MLP neurons of a small language model. Each row is named by its layer, matrix (down: output weights) and neuron, and shows model dimensions 112-175. Each number is 128 + 32 x the weight over its row's rms, rounded and kept within 0 to 255. A neuron's up and down rows have the sign that makes its largest values positive.
Before each neuron's rows, "raises" lists the tokens whose logits its output raises most directly, leaving later layers aside.

raises: "ing", " than", "ered", " husband", "set"
L5.down461 [ 97 140 214 120 149 112  94 167 128 140 132 149 158  92  82 202 103 122 128 129 177 127 111 156 145 192 156  79 114  85 144 152 113 114 122 137 117 128 126 154 175 138 108 119  73 149 171 101 111 165  95 148 122 161 156  98  38 144 103 157  71  63  81 126]

raises: "ed", "s", "e", "t", "st"
L7.down82 [113 138 196 138 172 105 164 191 152  89  83 150 101 132 121  82 166 132 176  99 165 155 153 156 133 155 149  60 100 128 109 101 143  91 162  94 190 111 154 170 120  72 124 139 108 144  91 169 179  96 105 137 176 131 135 132 117 106 145 185  65  90 203  93]

raises: " the", " a", " his", " an", " both"
L7.down730 [185 107 141 105  93 108 124  62 174 176  79 152 170 121 165 125  95  84 143 125 149 142 118 161 166 123 120 132 133 155 167  97 192 102 157 122 113 145 116 110 113 157  64 130 127 181 113 171  81 126  88 127 141 166 101 178 121 103 138  95  80 148  91 123]

raises: "est", "ome", "re", "ive", "at"
L3.down1030 [147 152 143 185 167 149 114 119 112 131 173 192 155  75 198  85  32 131 109  64  95  50 143 139 109  89 138 136 167 173  70 154 157 131 111 147  40 181 139 157 183  99 130 149 141  86  92  69 161 122  99 139 148 145 146  70 128 124 113 145 204 107  98 121]

raises: " to", " from", "to", " To", "from"
L10.down680 [125 185  99 143 118 115 123  76 116 134 181  49 115 113 154 127 155 133 126 105 117 167  97 155 163 117 106 111  95 129 108  39 166 147 146  81 126  68 139  58  99  96  84 101 141 184 115 115 155 169 101 135 129  90 168 145 154 111 113 165 139 158 119 142]

raises: "ed", "ing", "al", "ur", "ered"
L5.down1112 [147 152 174 162 167 103 120 197 146  75 117  84 117 145 116 168 138 125 178 123 131 146 144 113  88 148  83 131 132 105 178  87 117 109 127 147 127 110 125 182 147  88 162 106 125 156 145 144 120 148 110 187 116 106 125 125 118 136 132 132  61 111 115 176]

raises: " of", " Of", "-of", " which", " against"
L7.down990 [168 110 143 139  91 110 108 126 110 136 122  82 143 131  97  85 114  32 151 125 146 200 156 137 141 166 161 180 128 132 114 136 134 102 135  56 100 120 150 170 175 165 159 140 144 135 105 168 126 124 135  99 101 133 104 107  47 113  84 119 179 131 125 116]

raises: "ic", "ian", "el", "ien", "ia"
L5.down566 [120  81 104 142 118 168 108 148 148 125 127 148 151 103 128 166 123 114 117 105 161 146  83 150 157 121 140 134 191 105 101 167 139 126 147 157 130 142 140 159 166 139 130 137 183  67 137 102 107  75 106 155 144 110 178 162  88  98 168 119 135  98 210 117]

raises: "ims", "ites", "ugs", "ms", "ions"
L10.down1330 [156 165 152 144 132  73 101 132  84 104  99  61 133 127 110 120 185 123 137 115 142 134 167 116  74  90 128 118 106 123 136 120 171 111  98 126  85 167 168 116 110 112 105 139 136 174 126 152 111  82 144 101 209 120 150 125 186  86 109  91 183 139 153 158]

raises: "17", "29", "18", "28", "30"
L10.down323 [ 77 134 182 179  79 116 129 126 135 158 133 134 149 121 124 105 140  86 145 221 136 158 134  74 139  98 172  37 146 183 145 166 159  38 149 162 179 134 180 212 117 126  95 139 199 135 181 143 145 130 165 113 114 147 138  58 151 118 122 153 110  94 152  95]

raises: " John", " David", " James", " William", " Richard"
L7.down947 [123 106 117 114  84 133 236 168  47  93 145 130 135 135 145 138 194 108 131 146 138 113 100 200 132 135 125  86  98 123  97  80 123 142 114 129  48 136 163 157 155  93 137 151  93 114 102 143 148 139 154  66 155  98 115 125 153 107 137 143 134 128 133 164]

raises: "ting", "ing", "es", "ed", "ola"
L3.down120 [ 95 124 166 185 140  72  87 126 139  90 111  87  82 144  84 151 105 101 185 118 176  99 112 147 158 151 129 191 178 159 110 146 164 178 120 180 135 116  91 122 158 102 154 178 127 120 171 156 160 132 172  99 115  98  89 143 132 101 152 134  92 136 137 163]

raises: ").", "):", "),", ")", ")\n"
L10.down825 [123 141 166 163 152  70 106 164 140 135 119  89 124 130 156 160 168  84 108 133 161 106 111 174 100 137  63 115  68 113 158 117 105 108 139 112 115 136 166 131  99 138 137 138  77 158 112  86  79 162  90 123 153 140 121 141  81 173 147 182 133 124 100 111]

raises: "):", " name", ":", ")\n", "),"
L7.down0 [124 184 117 151 148 102 126 127  71 105  87 108 126 127 142 173 118  87 147 176 124 101 110 128  91 160 134 113 163 102  91 154 145 107 124 158 126 117 163 127 202  94 172 150 118 135 126  90 116 148 137 101 159 108 149  59 164 112 135 156 137 153 117 111]

raises: "z", "ches", "zi", "by", "dy"
L3.down832 [119 124 172  92 109 128 113 145  91 121 127 114  85 125 197  91 203 135 115 165 144 157 174 169  82 102 131 113 135  60  91 212 152 156  99 125 114 155 161 114  88 182 135 131 181  65 110 193 186 114  77 123 160 145 100 160 149 134 161 118 185 187  71 127]

raises: "u", "ag", "ame", "uk", "ue"
L10.down263 [135 127  86 114 122 121 189 140 108  81 177 123  91 117 169 166 102 114 108 182 157 150 154 132 120 102 166 173 137 104 136 127 140 147 107  89 135 138 150 109  70 147 128 152 142 138 143 126 153 114  97 133 109  82 149 156 126 215  70 117  94  47  99  98]

raises: " America", " Australia", " Sweden", " Africa", " Russia"
L6.down669 [ 82 149 105  93  70 143 151  88 111 121  61 153  51 135  95 120 124  91 146 108 132 138  75 150 123  88 119  66 133  97 114 104 111 132 153 163  74  63  96 187 144  75 104  84 111 160  63 166  98 142 149  97  63 124 160 173 108 150 203  96 162 139 161 128]

raises: " its", "able", " compared", " any", " this"
L7.down774 [182 122 115 126 114 125 116 116 133 137 107 129 161 107 130 128 139 146 153 169 156 189 137  97 165 134 101 186 118 109 109 113 167 152 101  96 157 182 113 191 160 178 127  84 127 125 122 124 123 101 103 178 139 114 119 159 155 139 144 106 165  94 137 169]

raises: " categories", " Rivers", " seasons", " rounds", " touchdowns"
L7.down1128 [153 115 152 143 120 121  91 126  85 143 182  77 156 170 148 163  93 105 136 165 118  88 111 107 102 148 132 101 104 138 129 173 171 156  91 116 155 121 150 166 133 125  70 139 141 116 148 116  92 141  87 146  78 169 118 126 100  61 119 114 108 116  87  98]

raises: " by", "ly", " throughout", " upon", " across"
L7.down802 [ 74  94 152 114 100 137  98 173  55 158 146  80 111  94 135 131 134 124 123 119  67 198 147  99 128 113 108  88 134 155  82  89 107 135 152 118 144 117 143  74 131  78 111 106 143 146 144 144 156 116 153 167  72 164 100 128 121 133 124 148 126 148 124 139]

raises: " bronze", " stone", " brick", " red", " round"
L7.down393 [170  76 124 121 104  53 103 127  93 129  93  95 130 136 183 167 135 119 110 104 127 101 133 155 177 119  75 132  98 105 104  82 108 190  73 142 123 141 154 101 132  95 114 116 167 115 145 115 182 128 106 129 125 170 164 188 125  81  57 102  75 104 129 110]

raises: " such", " known", " like", " including", "ou"
L6.down1047 [143  72  95 154 136 187 125 136 158 159  95 116 126 123 113 125 109 128 136  63 197 145 177 134 147 121  90 119 167 194  64 135 162 162 130 180 154 128  72 153 154 136 136  54 187 159 131 123 174 166 114 134 129 134 111  92 129 130 126 116 169 102 162 188]

raises: " to", "to", " setting", " showing", " allowing"
L10.down220 [152 117 141 114  72 120 170  97 117 174 164 127 135 121 144 117 131 147 155 136 107 138 132  99 117 114 120 152 128  94  98  69 152 137 172 116 112 152  85 138  95 116 135 155 139  85  84 194 123 149 148 123 100 137 117 175  99  62 155 176 169 129 135 132]

raises: " example", "ager", "ages", "ster", "age"
L5.down756 [135  91  76 146 175 134 120 118 112 149 132 164 142 117 145  86 128 103 107 138 144 135 130 147  75  99 116 122 171 150 114 161 159 123 160 123 146 115 127 141 149 179 149  80 131 109 131 115 100 107 147  84 106 157 122  49 121 181 183 164 180  66 132  94]

raises: " up", " between", " around", " about", " born"
L10.down246 [ 89 170 139 115 129 120 164 153 113  88  81 193 187 139  89 103  87 115 123 128 107 136 164  96 150 145 132 107 183 104 171 168 102 114  89 103 132 120  96 128 126 133 109 125 117 129 151 109 176 100 105 179 101 144 121 159  47 213 128 106 182 140 167 121]

raises: "'", "-sh", "-g", "b", "-t"
L10.down676 [116 120 126 177 133 111 103  97 138 140 156  98 187  99 146 136  40 131 142 149 101  72 100 147 178  88 141 136 131 103 107 159 113  81 111  86  97 175 112 170 151 136 107  89 130 107 177 160 106 122  86 145 209 129  81 158 168  96 124  74 156  91 118  80]

raises: "ting", "hip", "ishes", "rop", "ger"
L3.down510 [163 179 138  81  85 137  82 163 112 127 121 137 108 162 130 138 149 116 116 104 109 178  68  88 130 165 181 118 123  92 122 111 103 135 146 191 126 119 114 145 165 156  86 122 129 130  69 142 154 117 105 164 181  61 159 151 139  80  58  84 153 172 112 121]

raises: "en", "ir", "her", "er", "e"
L5.down482 [100 136 160 179 163 129 185 133 199 115 158 161 115 168 150 100 150 121 124 128 168 116  99 181 109 153 154 103 110 128 118 117  82 170 110 123 176 117 166 139  76 105 130  82 172 137 123 139 112 142 107 160 138 121 156 119 159 114 114 146 136 114 107  77]

raises: " road", " Highway", " street", " Route", " River"
L7.down1191 [161 111  92 109 162  94 153  73 129 135  77 171 137 157  95 110 132 147 121 151 131 134 136 128  74 125 138  80  49 108 110 131 125 146  44 111 192 135 109  97  96 127 113 146 133 121  59 117 197 130 123 103 115 146 154  78 133 147 134 122 144 112  97 113]

raises: " rumors", " difficulties", " years", " months", " chronology"
L7.down321 [ 93 105 162  82 145 105 125 156 102 119  98  93 143 128 188  78  59 148 145 110 113 134 177  97 102 109 179 128 147 120 174 148 139  66  37 127 148 141 168 117 140 154 118 164  91 138 148 152 111 168  87 138  62  86 110 116 134 101  94 100  65 168 117 118]

raises: " served", " held", " lost", " hosted", " finished"
L10.down67 [ 74  64 152 135 121  87 128 150 145 147 109  96 143 136  95 145 136 108  77 133 153 115 107 134 161 127  95  89  99 167  69 129 174 125  72 121 113 149 106  75 152 138 177 109 157 128 139 197 122 135  97 114  91 163 183 136 140 120  51 150 128  89 116  59]

raises: "):", ")===\n", ");", ")", ")===\n\n"
L6.down1334 [ 57 192 116 143 135 145 167 135  95  92  82 102  97 119 141 169 144 112 137 137  80  48 100 102 116 129 158 109 121 144 136 135  89 132 151 108  16 130 155 129 101 135 203 140 108 169  97  68 188 151  89 113 129 116 139 110 190 151 156 149 115  92 124  97]

raises: " three", " five", " seven", " four", " six"
L7.down613 [193 155 156 127  97 156  83 143 112 109 153  99 134 151  80 141  83  96 126 125 151 193 114 117  86 144 114  99 114  98 158 131  85 162 137 135 180 115 174 157 108 181 109 115 125 108 139 113 151 146 140 137  84 169 126 123  68 105 167  80 155 149 175 119]

raises: " times", " years", " months", " days", " seasons"
L7.down812 [109 121 146 103 136 137 116 113 102 191 105  61 150 133 172 131 156 127 101 125 142  97 161  94 153  78  86 120 107 113 178 130  98 162 104 150 123 147 117 100 138 115 114 157 155 109  94 102  98 172 140 146  71 102 105 132 121 108  95 158 130 149 102 190]

raises: " home", " early", " past", " ", " back"
L10.down760 [144 140 161 122 107 128 143 131 131 137  86 180 144 146 139 180 144 128 146 120 133  97 175 148  95 123 179 111 104 181 114 136 157 165 113 148 138 148  92 106 178 110 114 109 169 155 164 154 182 187 108 190 118 141 152 155 142 143 127 148 114 137 205 122]

raises: " positions", " places", " areas", " languages", " times"
L6.down991 [102 127 118  97 122 101 144 129  32  80  56 130 108 147 165 146  85 105 149 134 118 142 125 173 155 109 121 108 154  98  87 105 111 112 144 121 137 150 154  90 144 146 174 103  90 142 103 110 147 147 167 163  70 141  74 136 128 113 156 170  83 110 131 107]

raises: "|---|---|---|---|---|---|---|---|\n", "arri", "|---|---|---|---|---|---|---|\n", "Born", "|"
L6.down374 [134  93  76 192  72 155 156 173  93 117 124 156 156 163 112 141 129 133 130 127  60 136 122 115 147 119  72 130 106  88 120 185 143 145 185 170 112 158  98 150 103 137 134 117 124 143  88 198 174  98 126 168  89 108 133  95 107 186 117 121 118  47 171  90]

raises: "ures", "ans", "ize", "ped", "ured"
L6.down548 [126 136 160 170 153 135 132 113 130  55 165  65 134 111 121 151  67 134 126 119 172 154 153 153 125 160 110  92 138 135 142 150 140 138 121 134 117 175  71  92 111 143  60 172 127 100 130 128 147 145  84 145 148 156 179 143 146 148 115 119 121  92 120 188]